{
  "vocab_size": 2048,
  "tie_word_embeddings": false,
  "optimizer": "adamw",
  "learning_rate": 0.00127,
  "beta1": 0.9,
  "beta2": 0.95,
  "max_grad_norm": 1.0,
  "train_tokens": 295100000,
  "max_steps": 9006
}
MLP neurons of a small language model. Each row is named by its layer, matrix (gate and up: input weights) and neuron, and shows model dimensions 0-191. Each number is 500 + 25 x the weight over its row's rms, rounded and kept within 0 to 999. Numbers have three digits each. A neuron's up and down rows have the sign that makes its largest values positive.
After each neuron's rows, "fires after" lists the tokens most often just before its 100 highest values on Wikipedia text that the model never trained on.

L8.gate511:532511507471468516524492508476491488484458481493507517501497500479542481489511497468527468484472528465485455453508503512495510506513507461528552496503487437464566540492495471503486505490550525508480517519512503500516509491499490473497462550515471532520507524530523471530457472496513492482473509534508531473508483485469516551427504527520527521485531489467527495502509492504489477507453524451484487541505500540461487495506469495482557548474525526494547500444494486524459532508481486496512501515479517500486519488499464481540530561489496540465493487555499502549526470503469539479
L8.up511:543504494466478526469485508514492469504464500553506519486500473511502519469502456477518485467431518502481462464536510537496483503529524457521526489507483480491534477490518502524540472508578519511522495516495505465492521474524485518547549501499450515538501505493503491505444481469474486512458493518496493472508468510459510519486470503503510533521447481502495479471466521502489491509507495496431531536480480518509508508517457506556487531453523511533531480514465492520504548543453494496523523498460518525460495506517492523509492503471484525487528518538532512508553480519472511523
fires after: "\n"

L8.gate57:517507547516508510525502513504561461483558503505494530524484453491512473478477497492484553499523510488460546541480496480492500517495513484469485508540495538414541561517503522497503473461547481522527488480457514517505473527507491485447508522511499468504501496504472507453448512459487564495464516515500520509479518480572531482469506540500524486492505487512493494510438492539528521465504506496552552517499499488493494490500538519492489514496511493507546514466514498485500553477500519536533470508454501477487486517498512493512512497494516505517493510527527480492489541470498477539
L8.up57:525489509517503485494500483505523488572548506459533523486495460481472462467502461499496490512500514535514483480519567504515500497513473456510494506522540514522546508499480496488487503462499530470529484484495469494482473513515435469526546501515498533507474497510484447504521508551462439485484511504520489535529512513509484434538497500505482572453499460557494502469497531480561501541468531456528520506523522483518497511509540513516502497500463510522490505487496516517496514497516510538500482481484486472522508492525484534512515538494499519467476488515465506485519462518544547472
fires after: "2", "s", "es"

L7.gate484:513477451531490546498468478498500505477497478515523502514497508513521459514532492508514463540483493511594506453493500516500512533483504444512510488513512425517512515494497549498504494487486466478477478503519472528505485476534470539501533493448467483470524479478502490535506460520457451506476496496476472498500484534476482551497458498467503487511456519490495505493492479489512531485565502507473554481512514558511523486538515540497540450510493508480505484488471483506461474486516487536479516499525485496468540510491477552504511530533504449506494490464467493496507483449506532522
L7.up484:480485491510505489506470489493502512453509548515504496520507494512521512516540489499495467494500491501527484465424481476511489504462455494495491513513504473490522509458496552494532506475496488518510501479505509517545482511499478514519503496478514499500524504481508515519493496511484504472451505504500474485467505517501537535525512501501508483551545531530529537488476511483512487486550524539516463466464511499486503477541472486537518436518565519464553481510512463484451534476501530530528501505466498484498522541511473523505463538572482513511498511544545515507511502445485536481
fires after: "U", "R", "E", " E", " D"

L8.gate238:463510510468512507496502557521484450520496483490499497497492482520484497519505478497483462475424529480507431510458486497476535487515484479533491501524479509440500469498488478493520504472477515506495493505505466496522523492512504482514468474531489534503509502518494478506486502497460497443496522474527511477503488451519488476535508508496572478505494510487470474487520509544513490471506522493539496491492507494498499459513460470550533549448488505511518506483472477444499525502560450472508475532498548497515493488483486495515482504503481495524520490534530496500520571496507517540
L8.up238:477480506460540521473518530489466451487501479478498495467502494512489505540477462507477504481461522475546454514476480507466501504515505454549486487538486504467489464504463464508517522454467480491529508510494471484498509502534485491528493513502495519467493495530482476519474490498456504441459508474513522503490502446483476513520482494511527536542494529504490481503488510502499511466462489514496470515475528491512486462532471457517529551475481489501495506517482453418496527490482461501459530513500527494452512479479453525494517503504483484511522473496521501483482572509497500493
fires after: "\n"

L7.gate262:504484488511514442433508502548457489506491515495460474499514493482494499528523497526555439493474499488510492489487484505481523479575498489523523482527487500495473533538476476496506512536485557524509499455480471516534496488481523498464508503494515496516468512478499529541513446532497483533508487479515517497504548457512511503515487518490510508524470493462479492499497467509502525501478463497504499486459519525530480496503526496501526512438493509493536501486489478473513492471468473506496494510486540480459501495475508492512498510483494510485512485482511486497553484427506559482
L7.up262:496476503444467489477487499479492499458491492497456466492524530494551521451539509511519522462487525545505491502528459502470524519534508497560466479468556464483523465480481496508520495519504497532527505475482440487507493521513473506516542441477486462488492505501518521520490465491573487520476480466497498472531499488447477507476485491509492544498484493482507506522500544464488484504457513478445545511484484487467505512500479548457469511497465520521480441510462470495510502534496517514482513473495491486481506497491516497540541533500494474501498453499471562497484501485492496464
fires after: "\n", "|", " F", "mer"

L4.gate122:496576535495497498534511482500546502494454507497518541546490473523484512539512480509498433459485508414484501455517475499515484471496505503519527512486498537500519506517483451477490480483475473523493510513527514492525505504482524498480471492520478477477498520486499509531540450487498497446531509515494527476513509483493509497480518539503487512472478529491518525504512555508492497493512530497522529507518463480474519485513509501532576484494526519504526505518487521497486567508550516468512514485488502494475503496504488484489482552516496577491499530529521482503495514518432557501
L4.up122:546484522487477529509448501540513464497494512503527538482437492476454487506442451486492522503481550492492475503506520503514484509499451510474522464496538502487472475528500511477521452548529488499515504484479492501465531510487464529509511510532497483534495462484483485509482505495477532535462525459506509516506510481495522461464455521494490489547507475436504469504539510509494519518492463508485497509500530523527463482486522474495481511514517490539483582509507555508532490491459465489520468483498518488487494503515507505525460506458510515477502489465476477476503534535502545535
fires after: "\n", "===", "9", " ===", "als", "8"

L4.gate397:450483554497509516473531473505526506476551512499519499516513535522494506542482512508484493508507474538506500516484499483547530483515491562527488493522454466456507472539500474528451500480479490481508466485515555501482510479472496514540502483523504497486548501454485495506445477519492496515504481512572487508477543509517505513512488489557488508518527540485479486479511463535516488479526509489533503491501509534516493544508495510547524470496482512452536507485511498505459490464504456519524484525491501520455509484436527510501472521543496512473499489524506497513511500471540506488
L4.up397:465465555520511515507534512537507532522506494506514477495504506519468482524471486523531473540506479540486505480504528493486505517540506539529495505494443485484504464521503503532493474537467514499483482499493547517518473462493456507515512466492483513492566462447493509562490501510484472539507504525526506476490551522513512528532470464535515511512488507489475538529509508490485513533528486513538506475523499508530528535483556535550559470463464467492492547497520523503462524452499471487486505526473531491483540476488503547450476531505502525469499466515513516474515452485541533509
fires after: "\n", ")", " He", " he", "ed"

L7.gate476:536494493539495507492530495575537517520525542534490526502474461519494518524514482495521480502500466524487471494500473467482501489507497508496498532487481529448512513468500576481489465502501510527512525456524524550518491491458481521507467471524475517548527501465494479546507503558464508520460532499531503473494534471548523442507518473536526490445507529473435478513515525536517538525506495451538494460524488495531485463520494530543556489457489513479515499490480557516495458492487471473535487472531507484504503479499477488498501505495497524511516510496502503489499506491493506518
L7.up476:542496432506545484521504516507545531534481547522496495520516494506545545478514515505529520496470475553466492479539516488491459508484508548459479504511517475484469505486539536493527489495462513504504496523497539503493473470515515501506500494496467480496515498495506475480468497526456500514480504471512466501510561517511485523522522454540502539524514516506485489482531535495515560487483449498426532530434502537527463460501522503491491501525505475512528499499507532535527478492485457494500488479528500540540502479500460460541517498460485486523490473474453517503513476483486530485
fires after: "3", "0", "1", "8", "9"

L8.gate372:531552508532476508478496485515490507467494531513526479481497475500519502555516487492510489439481518482560453486486478532484445500501510474522545469449484479508539507452482506466505490526490456536487491493523499505500491457510501536457503512438511506520503517525526509550432472510507546466468506467506520496488449530466532509492442532508479491544501559464464478477502495499503479462513508490485492476485509465480500486529451519504537514479483501500507482467494508456474517500512503498506546484520476536514494489486526497503490492515501517539520503507486511479502506490476482472
L8.up372:552502508528494537459479426478570481488499512499501506487498486486527494481494483488526534506459496537547462518491466460488501488503475496507483499527518438451515503504508495507492517516535490506506524508483511535447477491510496517506533482459492477519493498541557509524449478490517494522526480428533490498484494548492506489472506522498458544523486536506496479476489475491540510496488520484463489487509490514483454512524478525499490471528486530456482480509473481516483494481468477508491559521499480474482513481467506519520512497518513460511498469484475529551488482448507469502
fires after: "I", "E", "N", "H", "A", "U"

L4.gate509:511507523459494513528494527518536468487508482477531559506495516542481513525498482507480487451489507491482492528491456477494507488503513519537473508539520508490511500532501473472508464456530451509519525519519501489516480525465514475423459529529507491535503534491490496463468481503508477490471512505522498536451538519489488458470548498503535516457491554495544486498529542495507495448481527506545473531522448461502471479547471499529475519463539503498502503491526536487508512490512473525523464465495527496494522502483510528504486483512493559531525540484498509495506551519468488515
L4.up509:523469505475501542525468483493506496550471473480520535462521510476513493509512471489477496452496511523504527492539500516482513482506556457510507482550529519477459526490479486480495489461534486505503536538483450518466533456504512477471492541517532498505497484462502511487467462494507520486480518488501480510467498513482453460514537500506484446507527530506521512504491506497544485474496485488549515525519496470540486475476488485560486478489537534530502501486503536490512460496506511514511489478509491517517485500450463504533491534474472499540494536511483510511471454508491511497
fires after: "2", "1", " \""

L3.gate79:506511515504531547493535489510460517527529480533487497509486517476478511502511468569471525573497498524522488490472479553469509472523532528532531527474461525475496548510476505548529514495512492512492506465513538506496422521521468486476496496503475504526545490422514477521515493502501482534484497502508474530503539502531498483548499476509515550483513473533490504548500493518487509524516524472481505524504488481509530502526501522490530497507511540478491488485474486499484501496478491528509525507518498492511495505513513558470498486514498545502494492496479544519542504493559511488
L3.up79:456490516526517523492537469500486556504553482491480480490465504441507518510459470516527514547518496519486508512541523511484508467538498523528523507483494541495435506498525506510548535520477529509481506452489496483484467478487458474555546524493477514507513460468501464540509495480484487517499511521511495496497516511520533508568448504483495500508515465551512492516526485529514479513552510476486500474485512536523570530494524524483528478486492515499457558507480472515525516494455507506542514539515525504486491490501510527441508514483518495472485509494495482487485499483523503508
fires after: "1", " ", "9", "\n", "8"

L8.gate90:487506466511517576487524501494494500481558531471498508505518452506501485496479514475531512509467500431501493501483516505469509516511493502484474513497504535480506538528515454477469503462458472502536510511489503510559481545520533502519473486523494515495500538519489477450534502529523498459516477495476520498489504482553502471498503515487479487457527533503511491475484516527525473521499493498486501472523487473487522509502532501479535515486498474489533532493510476461460502514510494502522527489481526456505440538504471447500492507520497498480480491494494501491442503529488531448
L8.up90:496461535501490531514490484558491496498510484483515478501520480523489462471509506513550481540482536494450466497515504544464507512529504504544522507443489515452499485544516436480507454465504523505535479508523489491508490507523524524505468476534454504504485519471503506488517474568482523493505430477522513490506568506549506485532464460503532506455496483518502507496504551472467464512491512460480531457494463485545493496520518516503531523482506481511527508519482442506494541486512515519500545518453539454483478509523486474480489487527511504500519502486502488531522505519528512468
fires after: " ", " m", "1", "2", " n"

L8.gate392:514482510456502488472528486529550506504531478547504506490480527539502514476507461500482494532534499554503516585471498507474513504500472515527480524499471530454515530488511493520518528479516479491549484402494486493516456496520488481513485512516475499491519474485490507470486480497486547567486526483530498481447507538517466512494477519533516517503513511538510544526472501564496508481465481508485472531486505492505510487478470522508533503513525488479519491486493495490458482472489495517497513499527458503510530465492517533490520517492497474501499546501506495502502514471517490529
L8.up392:511458507504513510460529504538538509520498451507523538501497518500496469485516436558522486540472502498469536496501529499507486490528447477559492512452464523466534500501504506538464486525455496511512478489496505480547482523496428511519516462498473538475499480473466502504516474507467492539531504548515527494510523493515476492531466480521503559488516478542498520533499555513494521490508523487514497499547439507520545464475499519527526499502502501499527550500470505486473498467520478488514508488497488500517518462493526536457500557479508475502538501490530516477503497517518511498
fires after: "1", "\n"

L8.gate6:494570479496542496476506497502493482464537498479498495526493478509506552510468506471476562489546471486514516508495446518472473494477507504491453465498497512504512522495499509523514507485473455496520485490487485520518479529498496494494532526521496483477493514538494492466450480459494544489533474488493458552524413538435520504491503525528499456527518513517498464499466437493529503468508481518517526485493530491495504524467516463468473509503467475490510481527499473471487483476521534500542504448496490503471456518447507480523512500485490466567524508505525521448474548508494479490
L8.up6:491495466532498503489521478488499515430542502514497484499487516485453551471492503478506463473488502509460522443500484464496508508518482487511450494457524491480512557510502505482496499487499507493457494509504544513542490498561485485469534534515511498519494508517504527436509469498487509488516503549532487524512499494525513488470517473492494486504506506502493483491492505490511528527511534488517519471477494466507492521496544501529470497481523514487499496521496544462496493525536524516534460509463492472515505551522443447537489527520472502464438467534489508509514469534513575499
fires after: " ", ".", "ail", "2", " ("

L7.gate123:488536538501545500543524501515493511472488508507531508486482484450507502537499480507524493524459490510483480462443507474448533499531531497491533488519493478460505518515485478504508458493503542509471483517543522512501478487523448471451491533507514478517520500490518510541486495537449481449467544479529501501501528494523525510528465521444525517528525488485498522521521513508507466498464521488492527470493484520517497501510500492479494484482529514485509487456501526482468532470501468536504496532508540487504477484482501524536471500557519514472548488500485532534502460494463503473
L7.up123:505492527481519497465518474532510466470514479480489503535504503467520512490494498490476496535464507502467475593495490487500481497511531524507456506525468502523515475497516455542540499481512484470523467520528463485508496517447486489503542513581507496479514512493513516516513507548465494513468493460536483536477514511545487481461485497474496495520516500506499502523534528500474480492513490490466534487518472469474477532529488470491447488528519471519492510485487544475517536527480460468496467500484534494465515495494495510566483447513491522492546458528517503506462502469532500481
fires after: ".", "\n", " a"